Weights of a small transformer language model: tied embeddings.
MLP neurons of a small language model. Each row is named by its layer, matrix (up: input weights; down: output weights) and neuron, and shows model dimensions 0-95. Each number is 500 + 25 x the weight over its row's rms, rounded and kept within 0 to 999. Numbers have three digits each.
Before each neuron's rows, "fires before" lists the tokens most often just after its 100 highest values on Wikipedia text that the model never trained on; "fires on" lists the tokens most often at its 100 highest values on Wikipedia text that the model never trained on.

fires before: "r", "ain", "re", "or", "u", "en"
fires on: "g", " g"
L3.up834:459531501446506472517512457497504503509466520528518538491495511521479494465501520505497487534496525477485515535502528509512491482528485524547496466469502496531491493519521466501519549520494497529501504480510504506512531468546471468515500517486451505525465486532472497488454462500445501489
L3.down834:489514483496504512526485488479481484533523529479496538476442465488492453486552508483515499517490539482477483491493541517529531501487475545525529526483496500490481539511531487457479526501543509534519532464504517519482540523543522463475482484527470544527480508471484543551498511464481472513

fires before: "g", "f", "ing", "h"
fires on: " be", "en", "ain"
L3.up749:508483458542513513511506505493510511487451459526483481525497467507494495504535586521481458506443520524511522466531517487495538477479495529474516441516530464535478493490473530525531517540497522495500485571511525514462482504478518474523527475517507498451527507516499510488466533514503503523
L3.down749:502449507546514522527491493463445491473517503497465451523535470490518515517506488511555500492518496515489527515479476523505480443524464500516489506497510531509497480509504484524508468484503526526557510495530461501488484509491483491534493491460463515473484503482463479471531491534468501482

fires before: "o", "iv", "en", "u", "r", "s"
fires on: "ct", "og", "est", "all", "c"
L3.up619:470544502509573482535484507512485467524540539498516494487455523483469489557494483512567463500501527514477456478522546514571458479482438489545502532494477460514498514478507473470490545523493483493508512558482506555529530513479499470544515571484487528496512487509527490511488515507485458484
L3.down619:495482473493476509517537499504509487489520493505484503570496541510516499493525513438539491492495477518522488448521517527528507488510488462557508524514480492496485487550530461511463537541497529499524520498510543496533498491543506507511479491541493520526479506465543490530507480527535483503

fires before: "ent", "ver", "ut", "p", "ct", "n"
fires on: " o", " O", "em", "O"
L3.up123:501481539490485495500460510487527482527531478466516524507436557525468523485510526506547518472530465485479487507477461486496468511521465504542530523473514496500487535492521491510471516489511469435452476486486494515510458520504482519538493481514469512534514559521496505457508513491529538510
L3.down123:471497531526470486480511543468527474465502471460505477543507489552472476461531519545502539450500512529525472476498504499508506531487471491482537479476483463505483532512498490491445521481517521468496524501508474490473512512523526473499492514518490533505500509518465486522501459479527523511

fires before: "il", "n", "ed", "ion", " the", "m"
fires on: "t", "ar", "ter", "it", "ct", "F"
L3.up76:459463521473511460569490513452501493491536486450508513506536487456528522492479521484493475540483477454475456498536481523485467513515508513479494532486536496510508453509493493502499479486489533535507460530467508489468480522496486497470454533488501536497496491460475465501473506501506506475
L3.down76:515518502519469527454491481498506515511487453470510492513501481465516511503486509506481533475489439514549505510456523497491446533530489501499505487511488498492493451525491512493491515509489500459562482501441559528483466493455531471493499475512533571467523512528518500499497543515544492501

fires before: "her", "al", "ur", "ct", "ive", "ion"
fires on: "at", "ation", "un", "ing", "ess"
L3.up271:502484479516519475477527523478497512481442502525474535508532481515449556483486504505529556535483499529484478506518476438467529491495507467510489477466456483468496458508484479475507538473532503494460505496514516475519493513503508486508513500457494515501512527529548543500528510529473501539
L3.down271:483477486519485516528512475515536517503571539541473563555485537506498481489483462457493500481453506493503495522518516482498508480531498475500544515515470503504506502497525505484479495537539477546485503522560506493503528511534486473483514480514507490460514500526479516468504490450490493472

fires before: "y", "ed", " in", " on", " by", "or"
fires on: "ed", "or", "as", "d", "ist"
L3.up726:523507516440487474509484490515492487487512443516483480469486469531536475522501483469509528539516485466516489526487494504498499501505508456520467483508508516490483475470515527501514495482489489501516528495514487499503529513514496477508520469463507484521498510508516495538480491463489517502
L3.down726:500507474519486529490489508512485449466494533508512506495499493528472487494530470476452519481442514494550508490501509497437557489473502502514483505556491466519498501487513528458527529513474535497476515486534576510528496478463489476506515446535526523485498514487457529497507483517487499501

fires before: "e", "h", " |", "b", "i", "v"
fires on: "e", "as", "in", "ic", "a", "al"
L3.up92:504490539497530489514512498484458480483516508484495442513501506520507492524509513486468529496490500534496489524515487530525523480532495499538518516494499484523511546514520509551491505475457488499498505508492514508523484518529514487498497501465495519542525527486545507511489486464512450554
L3.down92:499494536521514524500507501479465499527500506468469474470502536511455521483480508540513518529475508479521468520486431492490520506547484494472482478480518490536488541474460501504499489498519461478460498514501515495529508490484491541499472519526486470482500479495501558519497490439457485527

fires before: "en", "l", "in", "ad"
fires on: "e", "o", "ab", "-", "on", " |"
L3.up813:500493464503469529470513563517490550542507497494463501451506475511507499495542520526483545454497531495506534491546514474512466552479521527506501524524490511491529479489496461464529456497501498493519511560500474489516484531484516514525507513487494442468523510499521471508503522481508517537
L3.down813:457470486537521514467567502494514467505518484515526480479479507507438528499505512517491479518490501492480532497490508524476518505492512536496512504503509499497478527511475503509531535501478525545500477504505481498476489494555497500536489482464530504522462462483446443537469530501512494520

fires before: "es", "ic", " of", "s"
fires on: "at", "if", "s", "ic"
L3.up34:487483490502520516492475486519490488500494519503509501497491496488487510496481532456521573520484505436551491515531535495525494527501522524493519448454489494494511529486502492468510526502513492485505525513497497540498459495473513499537509491468499497516465493513482506510534531461493504495
L3.down34:531500479485517552525469533488553493476539532479554504490510459468529487496476501498521471532551497474533500507475533532462455499519462491528488507515526497478500471526493467528511487486502501500521566505501477514514475471496487518505527479435507505486489464511478471525504514488518497494

fires before: "p", "v", "er", "n", "ies"
fires on: "up", "en", "er", "o"
L3.up719:511487547471530519507489515517514492524515538536510488513513484514487487475502499514539464487539484509488461472511461481530483491494529506442506524488502497507507524499501521481494508497508486502485488498486531512491448454521477484505495514515534486502508515496505506491487512472498500508
L3.down719:480542475500533531502504549558548471504470480516505473477503499464545498468475509488503493483451466520531481478470544473528499468503525519504464523509490511503504504486553455472505535444511458479515459536470506506512535477508508535495522518483532546481483518516493536479514479510523495491

fires before: "s"
fires on: "'"
L3.up279:531515469533459504487503497541508475521478503534492525522487497458508492530483507498485483469501494497502512565483463457518500517530506486505509522481501509464476526503488473506520500474538451453493499501487475501554492518495506512459479546506531526532496437542522485523507511496474513544
L3.down279:513486478473529548502463487542510530477451494510494476500521509465559501527512467502519503481485561544517524466486548528473485525491499484489499529500486470466510484504467524504493529514421472500505488494523534497492510449512492509514486438486543491534482506495454531461479466489477422514

fires before: ":", "ed", " by", " to", " in"
fires on: "ed", "ound", ":", "ry", "ld", "d"
L3.up378:510520535503491510494495497517489514516494450459494470548555497543509454484497521499478493494516504528518443535508445489481565495513494508507480478519547446493500484471529469511458489520512498520492516516547537473508458506465500500503543559507471483539478532460556504522510498496501501500
L3.down378:540471518463483504512502517506504519492536548503495508499492517484494511548511525470494547496479500518502524501494561484547528509475489492518480454492517496471514552502469541532502567502491483486511511494517519542497549490475472487513442462459503525492511478523526516515468488526478480477

fires before: " is", " was", "gh", " h", "l"
fires on: "t", " he", "ou", "'"
L3.up320:496513486524473518502504531503479503498503481485486532490481517533515490501522547507555493471492470541496472486488522490514509509507522480461515492491496495535527480515479493502508484457523481538521511495490473485518465531521511488531480426451469529487469449519473470502537505526484501472
L3.down320:522495499526468554512498515501510504509442538523516497492509488536500508514522510454502503493540494470539490438526513476510496518454528493492511458522457482479499483455472491545510492468489431520542512507511531496506505507520495512493490480482493524518514502527494526510489500456425495516

fires before: "ay", "ac", "2", "e"
fires on: " pl", "l", "{", "i", "st"
L3.up173:528533507526515519528515543513538505525539492531521471536444554514506551495523519483512494507492521519498482551498478521506452551535507492490513484495517482500493442512526459504504543465467480491470481515495468457502534468466492541486507554495486524527508489535500471522502493461517513496
L3.down173:505533509475461524532514500456494563544483469469535493504518487522489525477488496477492493473516486496488487470531495457507492530551534445491473537516516480525506490459522506490485530506480522481522495496494471508500536477514507521493539491483487459529487500495517504504515516490492495493

fires before: "es", "or", "us", "ity"
fires on: "at", "s", "n", "ot"
L3.up520:487500509504548557526461505523516477484504462525524498469530475530503513513457473466506502504497509490441489515516491482526491511503499514493504501450489460504502518508478505512461461499495457493527507499487502471505498534493504484490481514514521495494518473523514513503497518467510497500
L3.down520:488482494518499462478517471499489568547497476536520465509530489491461495462472491498474464484449507531502464525490466495511489541473548512510551475483536507459492507499503521526513476493477492486524489526494475471461478526490514484507551517512485487537501475460497486484527462454486513489

fires before: "um", "ew", "ot", "ame", "e", "ear"
fires on: " n", " N"
L3.up174:485446470468499499509500514519507524507524451504485548479517470465508477508478465476507493500487514515489499524534528501541498448490429481526503523484487516538465496485419514489541525568502506510512480506476510500497484465518524485505475510500507485500488473512506522495493464522527557506
L3.down174:516474510473463531514516487514511509523506457505489521520539479519476491516491462540467538512487491507520480503501516481542490502467447469541477544529509493481498515496466468490506518585509484466532498498480545457465473425503505490507532539486492481491511509496473500514486465488538554500

fires before: "t", "p", "b", "ter", "ver", "ut"
fires on: " o", "ou", " or", "u", "ur", "r"
L3.up924:524456479498531501484505468496519477454545471485512498515488536504485496450465489533515497479494463451460485505477524536516481480478489543484538440450491527487494514541477512480551506494500514505484455470483480502521492485486514456505499474487515455547484487535530467499500513510503515521
L3.down924:543458521516538528475480531541475490506460512509468520469507522523490496463547471531543520466452487459491478469510500518505486458504473539495475520534518490491536468528486490491496510509518500470497505530529498492459524513542524529523489534538495481482460553497487547519527542502491512495

fires before: "or", "ec", "u", "r", "et", "ot"
fires on: " b", " B", "b"
L3.up148:466499518457493493483509495544504495499512504436500520477476508539474469514534550496511525516509478501503541489491540523541550523533498512474501535511486496548513484500514485493554495480481515483462504493485484487502473536488495489486492471503549517516520504558529520454436484510501501515
L3.down148:466489480528448470573477539511508546510574518492518514489531436518494505507490512497528538510462511492544489520502494485540489532498497511506490468483519479477522472510497489481493497494516479478523508514497505517492494493457498487497464560491513494485478501497520509490461460480461504549

fires before: "e", "w", "es", "ed", "ak", "al"
fires on: "et", "it", "ar", "e", "ac", "t"
L3.up95:492523491509485548463491493528514515497515506453476554490493470459522518525446498485505474429484482546484507483519459475481488474504469525478481492484558464530523485513476513497508527482488524472444525516520502503504471443514548504503501509492518538509470502526513525521497465458496495543
L3.down95:467512479486501505478521464455479567506464478473531521499550514480536489509496526542481505495509456523519505494511491476460493506494493524499547483466502512504496515473488511519503518502491538540492508525470523494480568488478546498463490486545511452489461516490487497483466477536523529541

fires before: "s", "t", "p"
fires on: "'", "-"
L3.up911:484524525518520524488472463473471484495460506482521553456467506488567510549536480475511511538502514506549451523515499503556540537517466524528508472482497513472463519479498490492484478521519464500517507533507485496509510477468527470489510482526458484516522480547486487487526499525478546505
L3.down911:512490527499522489526495500535488524483517493492509545507487499494508510496462499522522511463493477504505480508503529495487507517492496553585479477498531548484530531539507499540472473471493468496430512499463444523536500481512490448490500546537453502511505500467491499456515466487507507488

fires before: "k", "f", "n", "d"
fires on: "o", "ar", "e", "el", "er"
L3.up667:511510526489504445520518500542503511508514508480508530529485468522488463468547456460510458511541489473464487497491524535498490497472521478508493474463501447466489507496487517486483482528496487493468478506522484485484477495482480518522488479508473463517508476458518492484504496500541493509
L3.down667:495504545505510485482502521498503424512500476486472503516499463484481526476502503567489452515551525476491492517494556462493502513466506508470468465513459456531478536520471506515475503513502491529539453474466504497514483498494479487519531527484490504510472496492489495490534518507490512473

fires before: "el", "e", "es", "ed", "ard"
fires on: "n", "ow", "v", "s", "ot"
L3.up424:485504514542549539516477482490514499496503493513477438476449514478471486528514503533474500502501506527539523536521492529504515509503495533544472491505528513480496519485513501473516465456511476502517508522463468505500518517492505491543461495522511526486498474508511494528512476487443481488
L3.down424:505573490467487451472501495510517513559497507482491511496524504484504509472511504522551510500491466488491495493492466466546484486512546487514428469511530474489518514540518500538505522523517504492462471479498479487467472490482458492557507494514470504530518508516531554486523507503515468518